Part of a small language model's weights.
Size: 19 layers, 4 heads of 64, vocabulary 4096.
Architecture: biases, untied embeddings, ALiBi.
Training: a variant of Muon for these matrices, 220M tokens, 9088 steps.
MLP neurons of a small language model. Each row is named by its layer, matrix (down: output weights) and neuron, and shows model dimensions 0-191. Each number is 128 + 24 x the weight over its row's rms, rounded and kept within 0 to 255. Numbers have three digits each.
After each neuron's rows, "fires before" lists the tokens most often just after its 100 highest values on Wikipedia text that the model never trained on.

L14.down673:120120184135123113140152106118139137097148111105149086144120114060141135096103100125141147171122165120112098130109162119106135165108135118142138141132143130128115145125134078097117107135158140140143097142136142176116121126118080101101141089151132103120126156145162140127156098157083131096120156130128170138169144131128124149152114071080151125094136118148148106176114164126108127124141113148153156168156118104130132129164095140125095129146133156105093159157173130107160143133128105119115101127112102132109155100095124168145152133113095144150112075084124131173123189121114088129
fires before: "20", "19"

L7.down350:141115152117141155111192154125090138162103120151081124135096143103142131141158140103152112120152113123138114126134131120144068159113134130155096134092131132151133200111135165101137144148089080115113135087128083099171182133095143112113099179132127102164156115110143110132133110141150129115131131146105124175138090142143146126129129104171171132122148125149127119135151109162161160181140141072089130072152136127123125121116139095129152130144112139107110097162136092110142125118123096129094150098130097111144147124111121133134138134135086133109158059127149116114133131145153098115
fires before: " ", " |\n"

L14.down95:146153129090137099133147116139136145113098126154153143193164137160110140131143182148100153134133126104107151150139139106141127200141141115139148116102090125168132101145135120138110160092130136104133197149135143105148090118169131129114063111125119083130119120099121081164101132115155132142111103117113163122124084131109154121182142132120191103093136104126112143112142089142125090085122164099136119163147138077137117142115151099131142133097158102078163108157112127139140104149093154149118115121121139095086108139129121146114102130137140128117130142171099122105148118123130121151
fires before: "19", "20", "18"

L14.down761:095121119176140114143178119128115143091090185136126110146191161152173106170082130115105089136119115138121113145121118101121133161111064162130117088146117128118080150126092121165157084128120139142115092123183127125103104118125150128108141121122080131135135111150139141161179160142146117163099128108123137076185123105163142124170147113137119169093136140147123135147131115160134119116155146167141125142133097102124126154152147152169129126084118099121094084083142138105101141115117122155117135123123103087143154139132099132121141169097120128115149138137120120127110114131117112108
fires before: ".", " |", "et"

L16.down144:150151114134092100145135176139139128078148184139119146121119153165096151130119157130152151128164129131138173118105127125111144111101154132109147102160127142130100153153104116117106169154128119128146144114124098129103115127134119124156099100094133069104141135137121158115159124114118143131156121112122099129102159148091125137116147115138128171119151182123144158089100132110123100130127069124100113125132104185125137125174105174089142160077133142120062130108114121126116143108142125150143131086125116125149130105154125122132167144140110181106131059129152132118132092094081185130
fires before: " with", " to", "ion", "side"

L16.down525:136131157105118166119106128114123146106124127143127117104137091159158159133171126059063155111168142121140162147139128156114150140101120136048124121108134112067148123115139130151110136160119109143152124093142132139116092105106118080125119104171137148159109152120154195140136105157137140169142089150134139137121130100127115096137118147124087124117136138149148136100119136115132127169132099081154099137134144141100138120115120132134127142127130158119161144120129134166103128108130104231112138120135152098182115140147120108108128114130157090149140155098123115126114114081109130107
fires before: ")", ")\n"

L14.down208:126089145115115154134175112098102139167128102135151119123118132114126146181093092110118081127127147131113146148105099145197169142143136119126121136145134104143136163139163140135097093133105140137148138106165145132126075114119136117110136120180139118126089074125070132150137101155115147141110126115120102197122141153085128125127120129124159131108185137083150165093114154083136138126148161087104119157131137134101155105116128155122081122107116127132135116117106121072126146115113154142105069148127146154179114135118152124170119138131124141123135185107117118136111119145145143095
fires before: ","

L10.down697:097128095162096130153119140085193115113143105136154144153169159123146141153124088131122102137111217178158078122119151156152122133105114123115113132107165131123126132101103109148123115144159141113105153114110095150123153119169165143138154144162137115116096091081141138122162128111148176141091149101134149060135161121157145122116098166123136155120095148123106167151134121114117151108160139094134099140130129131101113098112125161109113128104117123140143096150153091098152107103145164127159142121164119120119134142109100085147103115118099134145137089119142130108105103165125108119
fires before: " |", ".", ","

L13.down403:121096089120131130130120101148126141132152119187177143150116148158130133119095138126116120104091135132103145131128186115137140140138115115116110134118144115058111108148103109095109119112135132168142110104111092129115062097127088113100131096125147098133139116162164156115184145108124129159121093114133098122120117107162118156149131123150134123146108078177155136144129123096138100157159070094116146163145149132120134133192125136106091116145158114130134122145118131137179156137113160119112117121152158107122137150113133122137176131074173147132098165123147089126154076122155146141
fires before: ".", ".,", ".\n"

L7.down306:127159122138112160131156117124150125177120120136126122136170160128074139098136119140131112121108110156111135080123122156160107159082111140105164107172119116158133133105104125114095151153094109153102109084111123080139146133101097107130102151112065196123131137099127141132181171085136083155167135151116114146146125075113143123114129097156154136132145156128113156149142171137112155118144121124106151135105145162095135133139119150168172085105090120108075139135132107117150124135173122133094148179131113123118133124126099114139132141099115106119111133099150095150149142120143164128
fires before: " |", ".", " "

L11.down441:132113105142106120156164111092136093140118082156156113133141174105113163157133150109111094133146156113137112108127126116103078171117144145114097136094127131099167115094112126151112100051163125139128132151085123124149131133148133143100139125099151141158151131097143173120170090108113113106139129134102079131114121151170157128135104090118121152117152131127128116163026120130137144151125133120118137157128090131125129132096142149106125140113153122098134158137134126122174123095135107111119131135125141149133129121145099084131122099113141117150155165160130130181139181109168178115
fires before: " T", " S", " G", " N", " V", " K"

L7.down320:132149106124111129131114154160136093101132125145138169145098119122098147125153168162144136067104154108124096144077148144117078075119124157131152123147154121120097125112170160140133117131127167155109129126138128157132140164127108154131094150090131148166090153141120076133143124175123128098132093106123124108146057161107175130133127178144158103151092113174152140089143097144117131108117117123138096125123112153139155176116133145116130126144109161134111134104129091109106114124138148079114155132162131158110090110144086134149175127125096139145135082158164137129099123112121108129
fires before: " |", " |\n", "|---|---|---|---", "10", "|", "\n\n"

L6.down259:173171084155140112116125133150140113113141109153124104136116155120102159129124097088116107111139145135161179153095092152103142138100158166161093156113133135072117111151169136146163163114100100104126138135144130162130093120145144085087135184131120181093122104122118169154102118125133089117179150119152128164137120152149135106102162164123117080130098115121125158099117113127141125166129111118131149137102152106130105120107112118103104118200124122159095128092103133089092154152124139099096115128122125123152112133113138131153129136123114160096173131110130101097146137163112109142
fires before: " ", " |", " −", " +"

L11.down706:149161115120117123115161150136109136088110081147142120131120135140121146130074115118142107095136143118132094175136081108153119130122134144160153120123144137134150114124150107142144119160085098142085134131151110124156105141120131155115172121079120061119132145129144102144145101152131171145107149143175131151100163133105105132106109107097168172102133114161099154139149129085144148132129131162086113106122093138186114151136130109144136075112120107154141110107100101141106100115186093134132128155127104144131093150105105135125127133147109117117171174105126127144098116129197169159
fires before: " |", " |\n"

L16.down150:136138155085164126121144114118136134151132090130097105102079084114104090182142133077127116141147144109148121130164135144104144170119115104148109151150112098164126135088119176112133127136092124138158109091137128101107155101146105126154116109159150128145120142138108116104137158136154150132127123124136134139092132168092137135120112113108093097109155118130128129111138095155124162171132120114186129151119122180109120094113135128179200153123080079117177135152114137125079146123116154142098157074147092130137125108187124098118106093154124159120119153124136150131128153128134127131
fires before: ".", "w"

L7.down598:132132118114158120083158137093074127128118083127160144137157147105121143150184133132141129152132166131137134141140087122114093155142109143139113110127085154146130136141140071147102132113103155085108144118147123154150146120122138099121114134115151151132128107127109189137123119106157160137121171170143074129115136145100151156095128148165131112129113175119114118172099091181136148158144104128151135057128152117114159118094104113170134161095137162098125167147119134147154109084136141083096117159101144143088129112134106128153112134103125093102082123138140135096133130100137117107
fires before: " |", "ool", " |\n", ".", ")\n", "-"

L16.down589:099147084132145135106148096118116122115161134095086133135188148114114166141137102139128160127144146098096129136117119123134172125145110140150116135098136164187133146096114143151103125084097101146105123133124189106100132115097060121145119133091105134120143140115170137111168126136156158130114108120108085113110115072091148144104114130146138085126129086189112136117136147078126110134149102107095158139139150073158133103109148131175116118119139155131138129166125114147164152120107117161167108129140152130158118110115125170099179140146109131102111128132157141137131139123154158108
fires before: "ou", "3", "2", ".C", "re", "ima"

L15.down501:109093103124090134133119100122120129109156105146097132114152129091114120072136089147151098113116075170137149114135186106114104155120169149157133135111163098138139139177132136125110118091156131096087153147125092095135115119147162168102120126142116121120120133132176131158165158141152091136167109166134117130113161115159089151099155118137113137062104154154164132131160128107125124129118131088127128156105171126112147140088154117128094122137106126132133148187120170127094130109127121095123149131151140109093108100159087103129123173101186126163126121115133130095131142138132120136
fires before: ".", ",", " of", " in", " on"

L9.down324:087152140140136129098118156148145126148089123101127151139132105091094092114112190123073081143111127138115154147155151130131108128111187112142115135095170136118136114136143093092114133123063096170178132105138095150119112097123128116122121128105125162099106135113207131140127088112164120139102129157141111121168141162125115130116131091128130168107094100121155148152130168136155125097123143165093120175153101119128161132132122091143112134151140140140102196114107139138100144152118140130126096117145112117151138140136102133096114144166145114146138111136142151082111101115124098159
fires before: ",", " the"

L12.down582:105151133121171096138188149135148098131102151161152148172127137144123141089113153158129108134126141136134135116133196095101111110099144137143123113153125116137120127121134124156159165101097120165133128101094127141142127143104156135117142128157116125160142093122132118129115135097111122136102090115129105150146193109110130142139192125132132124099083099124142131133117142121173111070146128118107123146175133172117132113103151125144075144173112116109148114115144116130113135147143152063128143141066127088115124098137148114108119124094121168131117065167126140051129136126115118113
fires before: ",", "\n\n", ".", ".\n\n"

L10.down636:147107125101108139133121133152117077100145141159124115154123125102129176100136164149135145081119115166106124098100148086143124173151129088146147109081121119126119111096091182136144135135103105136102132102127132161133170067124136138146117161125123120139132102105158122119142125108083137105153149144112124121121129132140147154127149122138082077153092113148137167160147136157172146099122160164158085120136124127148132131144159154111099141175158086121147128150140094108068103113131123141115124109119127101122108148129145120154179158181142114122095160140125150104098141069103130140
fires before: ",", " |\n", " |", "\n", " ("

L7.down206:120167144071132144109132124139141161148104134086144128119122119117112103113101117117108117133143154172129132128117153133149106137158134160165097134100103142131164164134145126106107121114121114166139150159118131151119104164114142095135133113136126137163148113205103137082171107125106129141104087150090086144126149167101109092120112109126145138098114178122126128126131120129060106151089119140114142167136117124156129145128113136150128102159090182122102149147089100134129154119077117091152116130149120155162106103110138155109112125125118128058144173128166149165132080147107132111
fires before: " |", " |\n", ".", "A"

L12.down445:126163150149117113123124156122113108135103155113114121144110176105107156138118068144106128070117127111134110140138139110110139157120125110103094084118157138131113110147177140157120138112087122183144158089139130155123123130110118139110159155139137117143181113100113085142115131099138109101130135138149146122135138176157122143127117120137148147117076097169120108124144115112104152129132090165088143141109116166142157155085164139078117166130157093141086166054137140153124127150144121110119177076125139095139124097132141124091105139138148145178139096166115116113106116118153149136
fires before: " |", " |\n"

L9.down486:175083167141172117132123157147122142088142129142135103161148088123115159144201100129171149171146147151112097088109091153094100107118131200152064136112128137092114163131142130138070101140146139126095115126147112091152114086117126141127161131119126148145158145137093169150124138112165110149142141133131131117141097148142142158130104122137174122126098188121120116116124127147109094097128109149142102120130110112100109094136167150086156126149111141114132111129121117128113119143132141131123102159147123153139088094127136121124127093118156144143087161100116123154113097111094140097
fires before: " |", " m", ")", ".", "%"

L9.down194:120148150098116104149132117135134152148149093101122104146155126133125193160170122106121115143125116140156105104116152157140125148166105117098147122125117100118141133089141138106140126157067109117139129164095085169145133105091150127125132097076115145143111118112133123134153141148121121112159126134168074103121117118147169149106112143110159124129144154125065173108149098126135117121101144132091096119176153135155122130092140123088154132136119094112143114137153160131129130124108104131129128192101104068120122117117154078180090158146152112147162128171153091111161130126163140132
fires before: "|", "|---|---|---|---|---|\n"

L16.down375:103137125122140156157146114101121129144100109135121123076164123147163125120142150105136170114158116099152138159160098128138149156115126133106120117169156146148087154120106123120084100148148161120101095175170088138075154122114115149122116111100129150129115155099121190125130114107097117119138150135156097137081112102133134120153131132150103156113167182110124118139083119123143132117120154098156064130130119107132128105144149143123143148122093116117089164120157138173054115092177160157115138129121116121132105135127140109124135107136118115153142148104194129137073133154133103113
fires before: ")", ")\n", "):", "–"

L7.down550:198100153125118118122148124087099145103095097095160111125147146132111139124140137106144101121123146158134127122138147128123110163132116118099158147122143132147140132138114134133120152139164112168169153138153123128115141134117144165127149126167094128083125143100136108102107130176121115101092128143115112101135105145169108101123082141123140151104130173140147104155100167176095119109081142105104168169126146112128138094088083123150176151098112169119131124146118087142133181131121107110100078157105103137167113136129118181123111159126135118100130108093123146148126133139163054114
fires before: " |", " ", "0", "awa", "20"

L6.down148:136135126155104098098110147164142149137113130144106071149137159167106143123142127132126132088123136137100120138146129143099140133120140129099142155095161107134167132171133131116139167135133102085146116125096132166149164159106144173092110143111122130117144116076124130123136107124141093179169130118148168125148107161128109135123163083158134137125128141125114159088140141126120086102169130091072116124131134100207103120138113134131093155149103159090156102121127116138115117121123130127099105101114106140142103129145134101135147070107165115121134096146116103166087125084184149174
fires before: "20", "19", "18"

L11.down522:198130133119147137122134131133136146168103145120139128132103137141116099113125108134113150125103102163112111112124098111170073126142134163131140169131132167145145147123144149148111104133128141136169140112062112145182119161080144080120107196143143107130162121143095118123141110169139115098134145088124104166117131153168099126107126164119128169129119143178129173150121086109112132164119124112125126133094132110130135114099106117138111100111046125125091144122156143108131148070087094145127163107129118176107103155141141090131126130118139114142128147143122122078123118121132141124
fires before: " |", " ", "8", "–"

L9.down372:105144182127106160117105113148121108073111143142110114169123146144102145169115124149144124099069144142123137135106111142123145110104148117170103143110125118154166111163103149098134133100170106129105097112121124105129133130122130100094156151117139175135120137136122128142112100161124125107106149117112132110151094128076141144145111102148096117134127129201087115121135160129157123147152172096111129135177106118174091115150107085113109101082145109160121144154125164143115084110146153111114159124151153131163093127110163123145174123138190131084139079093140140110121146123125148132
fires before: " |", " |\n", " (", " –"

L13.down717:140132133088109092144131083117140157167087131182128133104141120143187121096143112051105141123150127141172161114144133194121178145107114131117094140147167122104098127116123125138119121148100132096115116182158101080121154132089104138107139083132139139160125142128113148118147128124153121159168117107123134127107162096132138137148120130140114140138117149148116159128097123127112144150124120130147087142128133134125093090112151128131147117118080144115168160124100110112056148111122109141149136146174123105132102163129128117133122100111144093183148166121135134119083155110163112096
fires before: ")", "),", ").\n", "–", ")\n", ")."

L15.down514:094124100099133064156125105139116105132172125144156094124105133114141126106135127161128169117141155089114125162115139147129114146113154091128141107152142105092140149125133129140148124132117126153150167085113128140123116133135129158142153125118107134077149150143140105154116122138097130063146138157117134125092143129134116091058129099132160151161129127091163175098129164147121133126103162089132116131113087160138146167113142150169146186109176110135111136150105141144108134129122135102086175110068152108092154172109175136118109136141148125116134101129112097103098096115154119147
fires before: " as", " by", " to", " in", " with"

L7.down30:107118123149149139156100139145144080153140161195157120120094145153127141107125118113144112142138131178107168125161116101147120106120118120110132088147129085165133128140051171129119139127143155087150121121097173123091136149168136122164133163162135161136131146129127128127147096141109130111130167108098107166140158086105144114139170104140125128144121137168123146117144104142142114150125119105113081059131182112156130120133139109117134131126111119127118097115088181164077118111159096123144133118123125117152104154144141121102165120136107088119110075144131114136112096122112085122
fires before: " ", " the"

L16.down680:123070127127163137144103076110083147114144080095138107118105154121163122138154149100156156095124096154114125127144144181135133140103131127140134144132166147100115100145148145140110125153115135139157136149191110132112141120125096137139149129152111129135144148157114153136187124116096130110132160086131132115138145144121128110168154130110142105135099165168148193136114084106102096129123121114122125119101108127139119060154125161108115084131117111158144115083092123131098172089128121110145095115099131117112160161184154107160101128157145139147176142099095119134139135105103126111
fires before: " |"

L14.down549:149116117121133110117152159131137140115118091088150129124121131118156107146115147181108135113142120133124174155137148121117138093185086122100118115142108124152114139178136107112096152097118139105085111096116155123075085158155166118098096103140117109112122144117139168165150161130087128131140097179115140140096155125119124098144116144144122143096133143114109156117123182131114094138118168143124129158096105192141160143142167161133119121157137096125087114046134133130091117118128138159111110177125110120120123129140146152098161134137120114190106146121111141100119099132091126141
fires before: "20", "0", "inals", "19"

L3.down112:092109161152092151151115116137139137117119093181131122147120130148116107124108140132075126150111140088096117082174124134156072118124141085114075116111092157141142133147130149101118138102124134125139145162153107198101102127146127117124111130081151124161093113141127149158173130116149118108135150113144107159171130168118166149148150103140136127141153076137126128122153071168107143175137156111136109133122111143122130119142105073162108115135117104129125132186194121130110173117075097119131137107102120121163077124155113145128112106125131128131127141151137132109128136116117136143
fires before: " |", "%", "4", "44"

L16.down642:114114103078136118131095092095147106136124127134128127122124109133162115145102145083117161175133120152141156132122153160124134144089121123149132151114140128145089127136107130145143112144128123115116125147143141110095134116109135153137126124088098126176113102140138097091149111094112095097113115132142134148134145151161151132114155174106150106150119132171157172159144115136135109101125116128181099108149098125119141099168129124107156114175132129154163141120102105127012139141123087090118120152128125151155205146125130125131161104112089140131112169149115142114118174097089145115
fires before: ",", ".", " and", ".\n\n"

L10.down529:136196137136131093125115149125152120117115138093119119164163113142145116132146105086112104106135129103117138103093118117141086119140133124127129172164153118072169096148120093134123130112153121145128156131119103144113171162141144142111119168105119146114124126139130113137155117112123090153132154154100127154115140144104089092149150144183116114085161089130075149145163122141129150110115134126143114154118080132130092110162155134110087105129125132162193138143109153146139137132082113134096125145106150086070097113094083092116152148147143133162123194125142122124107152124138146160
fires before: "20", "19", "18", "ast", "ic"

L11.down209:108070128110143125104190118129110110120111116111131140096122144075133125124123184160131126129134114128122115154123111120164122135105131145097132155149114114121160114125080102126107131160171107172137096174156137088140106106147117105092156112104115154124119121138099122115128119116109107154138128117156120075126083143168085166089151107136114145148109137140154127092126175158104095160103109098159137160152099168156085167076137126153148188077170132113129141123121138139101120118124145152127112148136134127164151086128127191125116120152170120132124130138122130139116107112155140133
fires before: " to", " by", " as", " in", " from"

L6.down620:120115141095139080114089162093132128134105134126120160163139138133106141115137083127120139118140131145118130128138124052115099116133120137111111129099172122097165136118107140144126118137154148114119181144136081179168123110107133135124128156172070154103160105138140083100142153167099102142141111102150113095105132128142121122092135126095133157123103183170127148139136142149094172129115123133130120113139126129171131156113136147075159153158151093131153114130100105121067130143122149083147159177146108105104118166127122108122098114120105130159178119164108135146155112160134122135
fires before: " ", " |", " |\n", "–"

L7.down99:119164148101095135127123105147173117132099160128127173140149110117102133132126123134130164133136113066158107133124096144183086131109145133144176145121147149112120099153110114088127146103165148127140158110136134148097098139109142100112151113103110161111159123169121134126120125108119188099142090101155134134114125154135098123136141118105147119120110131118118178124166115149109118171099123138124177174110125146115131143153145082108135145114159130158078115125145118131153121111151098049115154107130073129157121111081104127135167104160125102103137115121169071162125146129128110146
fires before: " |", "%", " ", " |\n", " ("

L10.down507:109090096139101110137140159085127158110157119122121152134158124145126141078144131147125075083158129134137147109079147106152129167088119121146145117096154107137144159096109144161102166132122097097120131121134143129127106108115100167151135113147110133137109131129139150113146187135135110114141132087121140133133153140098145156111118133107134127147182124133107129166123136165148157151162118149139134122146139177152106154114128151120120107179137121176101150111106150074127139089156156101135092064139142097129127127144100089131130142185118103136120078140105102073174094126127119113
fires before: ".", ",", "um", " |"

L11.down131:115121166128168122110147124133094109135094139105133163113118093118136120161153112129151117154148131054074101153104128112137127142152134119129130106149156135107120136139136133126116112137097145100098160115118154123142124142126175105153131140172084116136139131136143122153124138108134112131134107080107132152138166125122150138154202134085114145140135127145126112106067120111114113128092134167179156166114129129132153127113106084123147103113113130118101114120131126096172141105102111175116144140144110195138178091100105101106164111127101136132136102179141187180119109144132120090
fires before: "0", "5", "3", "ron", "8", "2"

L13.down684:126151151096125078126144111152133122148152131132159149093132120141070097151137106113111117133118138113118151063094118120151107111142145099102107172149171116186127126128131174158166097138070114097104129109145141143093128095144213093128108144123166099115122098120126112171095127139158097152105165122128157156115147128133104129129114149110140128168162121122129125117147124109124147155201139126135107134159117140122178129140129122127076129142136099120137114131104142117139105084137147126119111140122165135112118167122107148117101135100133118108164086111122195121127105114131138133
fires before: " ", " the"

L15.down726:110126125138132124132125136103180130079154131149118130115134071129161116115135162130150128128157091098139159133125102161096080135105130151147145132125153104129159133121118131156105114130127137104147148121125124120120140151102122138140133151114151109097137138116149106138102164164156160092114095112179141076163180154076160121144105102125111120096121128131104135110107123138120120130157095146129101178144110089169155142157139148132155129095129123147098146095125171111033141115144185105135129138118129121121110123115132118114125189163101122116162064133122171131112143139094106124
fires before: " "

L11.down281:137160115124126099114130110119108140167094135106123152135150107129143140110104139160144118097142111106145114117158129119154167090085134128118098118124124145082126112144132164117122081145122169142112155120157145101178114122139180104090121072148072106150136081091094116119130095105149122131166157129161168154121157121106118139135085107182113133114103115101119089130136119148160142104118111158074121153144114183158117127158109115171146153166154102125129140110135106140079147143128125097164150139143147153097196099130105137120123135128151109152139126133110114111141125141111174127
fires before: " |", "US", " |\n", " —"

L6.down641:094134104139114128114152112180121128164165160107131132130135092136126127122129106171079140111156153144109114098102104198127134128116165164148127184122128160063143172159144142117103119092114112128150131126150144127139152157131134093157139135113090150148125128110126150096126157144148120165157125121073123139168105106118096128146138151161124132104128108124117114116126146115103102095141131145084162146120133139118116088157113116136098127153138084162083123139140091077101180158131100127127093096146117114142131119104084139116101133164129136132186125124165094150098103112134140110
fires before: " ", " |", "-"

L3.down102:123169111123090106118144105124136088128144128127146145146086126105116106157123096110156147134156121125136118151174152117099073170120093140145124167167127151119139143129119141170094143122122099160099155073140127160137146096094139100112151102153165126116138106149134128143084104132161115133155112082122109146144122101159182187150141090119126106105121138154138175104118100142155130175169135136131138127142100086104149130135108158175112099141148089095146138095125098116062140152097168103125142148107092124117125115115140144113087133140106173102132142111126133140136125114149116101
fires before: " ", " —"

L4.down562:132145107176129133116128161156108146134100104101155120142153120101145110130113147107146164122137109122105110106102114205112146107140087137115135138147145139109123141103121107118127094098099120126128110094173128138169120145164137128133135155144157132081123126122095148129108133080160140107112153062146100132154107134134138160123120142136133099149137105149142118136147053115115103157128114153154176161146159111084114126126131124130156122135123142160125145123171113083143164142159128157139108101153157125118166080089104143111081159100113167160094145134090162127129120142110125069
fires before: "0", "1", "2", "3", "4", "5"

L10.down598:149098158182117106125122073091140121114150125137117134141154166143112156079160108108172176120147128115147118093102166154072083150115144142149156145091107115165140120133159123097119144129130104146135145141140149156111128142125147134112195062139139116112115088124079145092116123094138134151096107163107137161132095157128074133106131144126113110101131117142127146131194136167133140130166143133131106156128168130119123124118145116121116098119137135125144131137090118141168130088102102127129114104109100083137104129176131119122141083130146156116120132120118147122111155125088178127
fires before: ".", "%", " |", " m"

L4.down184:094153097126094134130120138147164135130129112145149136147087146131112116132137108101126131158130139082112126111235124139110093155114133097187123129104156121099143091125166143130102143141110135143117110174139111138124125111077166109135142093128132121139134124138101129136131175114122113119110115081115116172153096133122140105157156143113105076114102170126104171115140093152076129157096148136147139124105157113109154129140133138137084110153146126138121143142163132096121178149087117132144099098103110135106125136095124123177104118182120129134110173147150103139123083132124156148
fires before: " |", " |\n", "%", ";"

L9.down426:128104113085096149153121125130133114154173167128148119161134125125129127127135113133151110113135097092067107134125107150147125086111178124130150095126151156137141157093075159155126112175179113138147102134170142103107067158123187160141110109124108112090106158103131102128098128146088089122129125150137160120144118104100097135112175148144144129143113134143155080115102144145113163132106137098128127049141140133122135089142107150093143112188158085133150151080145139136141097096135159107131139138140153107142151112136125115148118120157107115144144129149116143119142148119124136139
fires before: " ", " the", " May", " a"

L6.down452:157105106130091141141134147105135139114151114140135099110151107135124090089136133105149128135110123148127125133134136141088131152136163098125144112134139114125157122125119133122117094143127100102084095122133149139124109091138176144169131079128115173175120103126130144113142157138147094128114180148201165097116132156148091128126095094091144124150180143107122129120124127116123154145158097114148086155165117124100154116119137139129168139133160118138118112153136165144063118107105108147139157119117112145194155135120102102127154088149123124158124092150050121160102164104119115091
fires before: " ", " in", " on", " to", " by", ":"

L6.down313:115120109098107156109128107114144130138094130128123150132103078134107144143110143121136125121120142169111114111138103112132130106123108086158099164156120134138126113120161121089173165124163127125118139109107166112133165149142106133147136161141136112144120150097143144128107096119117161113073166125121135164110114128061141106101123112169092164160139105131120122117143168138139124166143112141098132122107155151163142130145133117125158090120122123086068125112157196142109078104140136156117166145159130175130113116165142145089123107105135160091137092138165132144106052152096136157
fires before: " |", " (", " Released", ")", " and"

L7.down302:143120187162113118107136146111107123061142125126184116091124100100161137116133118129135127146117137132134103130117111125100108063182163171164136141150143123185133132160089099163160121099138122119122162119126153122133128151100155109124149123084161128129163093121150099170136152090139129147087109134119091105097115131183123156132131141137124102118124113122182081111090129114115115130156146163130121135109111137098138150138113126143139144132117115130109148107104085162057103151156159139134166143173133118147116164142105130131113133136121126112131148144099112129124106114134115066
fires before: " |", ",", ".", " |\n"

L15.down617:136120128104107102139193125154149143105144103099139083147105083105166161159140127084142129100093147168143061101120111110104111158129121112144157114107107120133115137144143095146144125141165134133128164132122141077116144149096137196129115087147116087139115112151163153142162119129103109136118145147145121093109143154120149111116147128133136152103126159128149195139110137148126106112125125113132139143118125127125108156134148110150159169131117103086114088133142120107123084125150150156153117167110091145147109140086127109128115098107120110147137203140081132110102169094161113125
fires before: " by", " in", " on", " with", " to"

L15.down30:113115116142119134081135112122128088123126072099134147157122138123127124139137128098086142150119112095129151115111136097108131130141110132100129186099121140118146134124119122113111127164106098156062167146143133146126154138161114141113115110135120102097115158194132134133125134198133119114157106135124137086155145106141097197184119139091139121077121127107104154137106090111143169136161116123132083165101136132110130129144132135135130155135093127100170145097129145154097134149093148133165090143126115104128095132129136135163107140135137133154144084123108120171200100158125145155
fires before: "20", "19", "it", "ore"

L16.down645:164110128118139115131136110108116164098087136116098123098164117153125119144150142105133115124105138164142128126130121146178142124108120119131103160160120150180122120103136172100115150145087129129182103137133163114120126110123119110136111131131124136126093115145129194100175113138131113137165125125148092130111107122105134121112139141097146112118129113115137164137098107153128158141130133155176083130105121133133109160140089126149157096093077094162158110023126123123126147133135141123172122112105141133112150140143157119129196113120121119117130176126125072176143086149131097094
fires before: " |"

L15.down610:106097105146138133132132151153157149113126099103111157143125177129118116114140105143125142143138130103117137107150164127131150125148118104083129155128147124107139133135128111087088131121113155172143129130158158121122140143107145094117162141110174146162116184116119134129094124094176106129066102136102144110130142132128183095151151113099084094101110151101113136126103140131128145145105150143142130036125154105118125125148138117190131160134125149105136151036139141141078134085156114126147090165120172127130137094127140129113122106123128136103123166134087133140157104140147125120
fires before: " |", ")", "ld", ".", "C"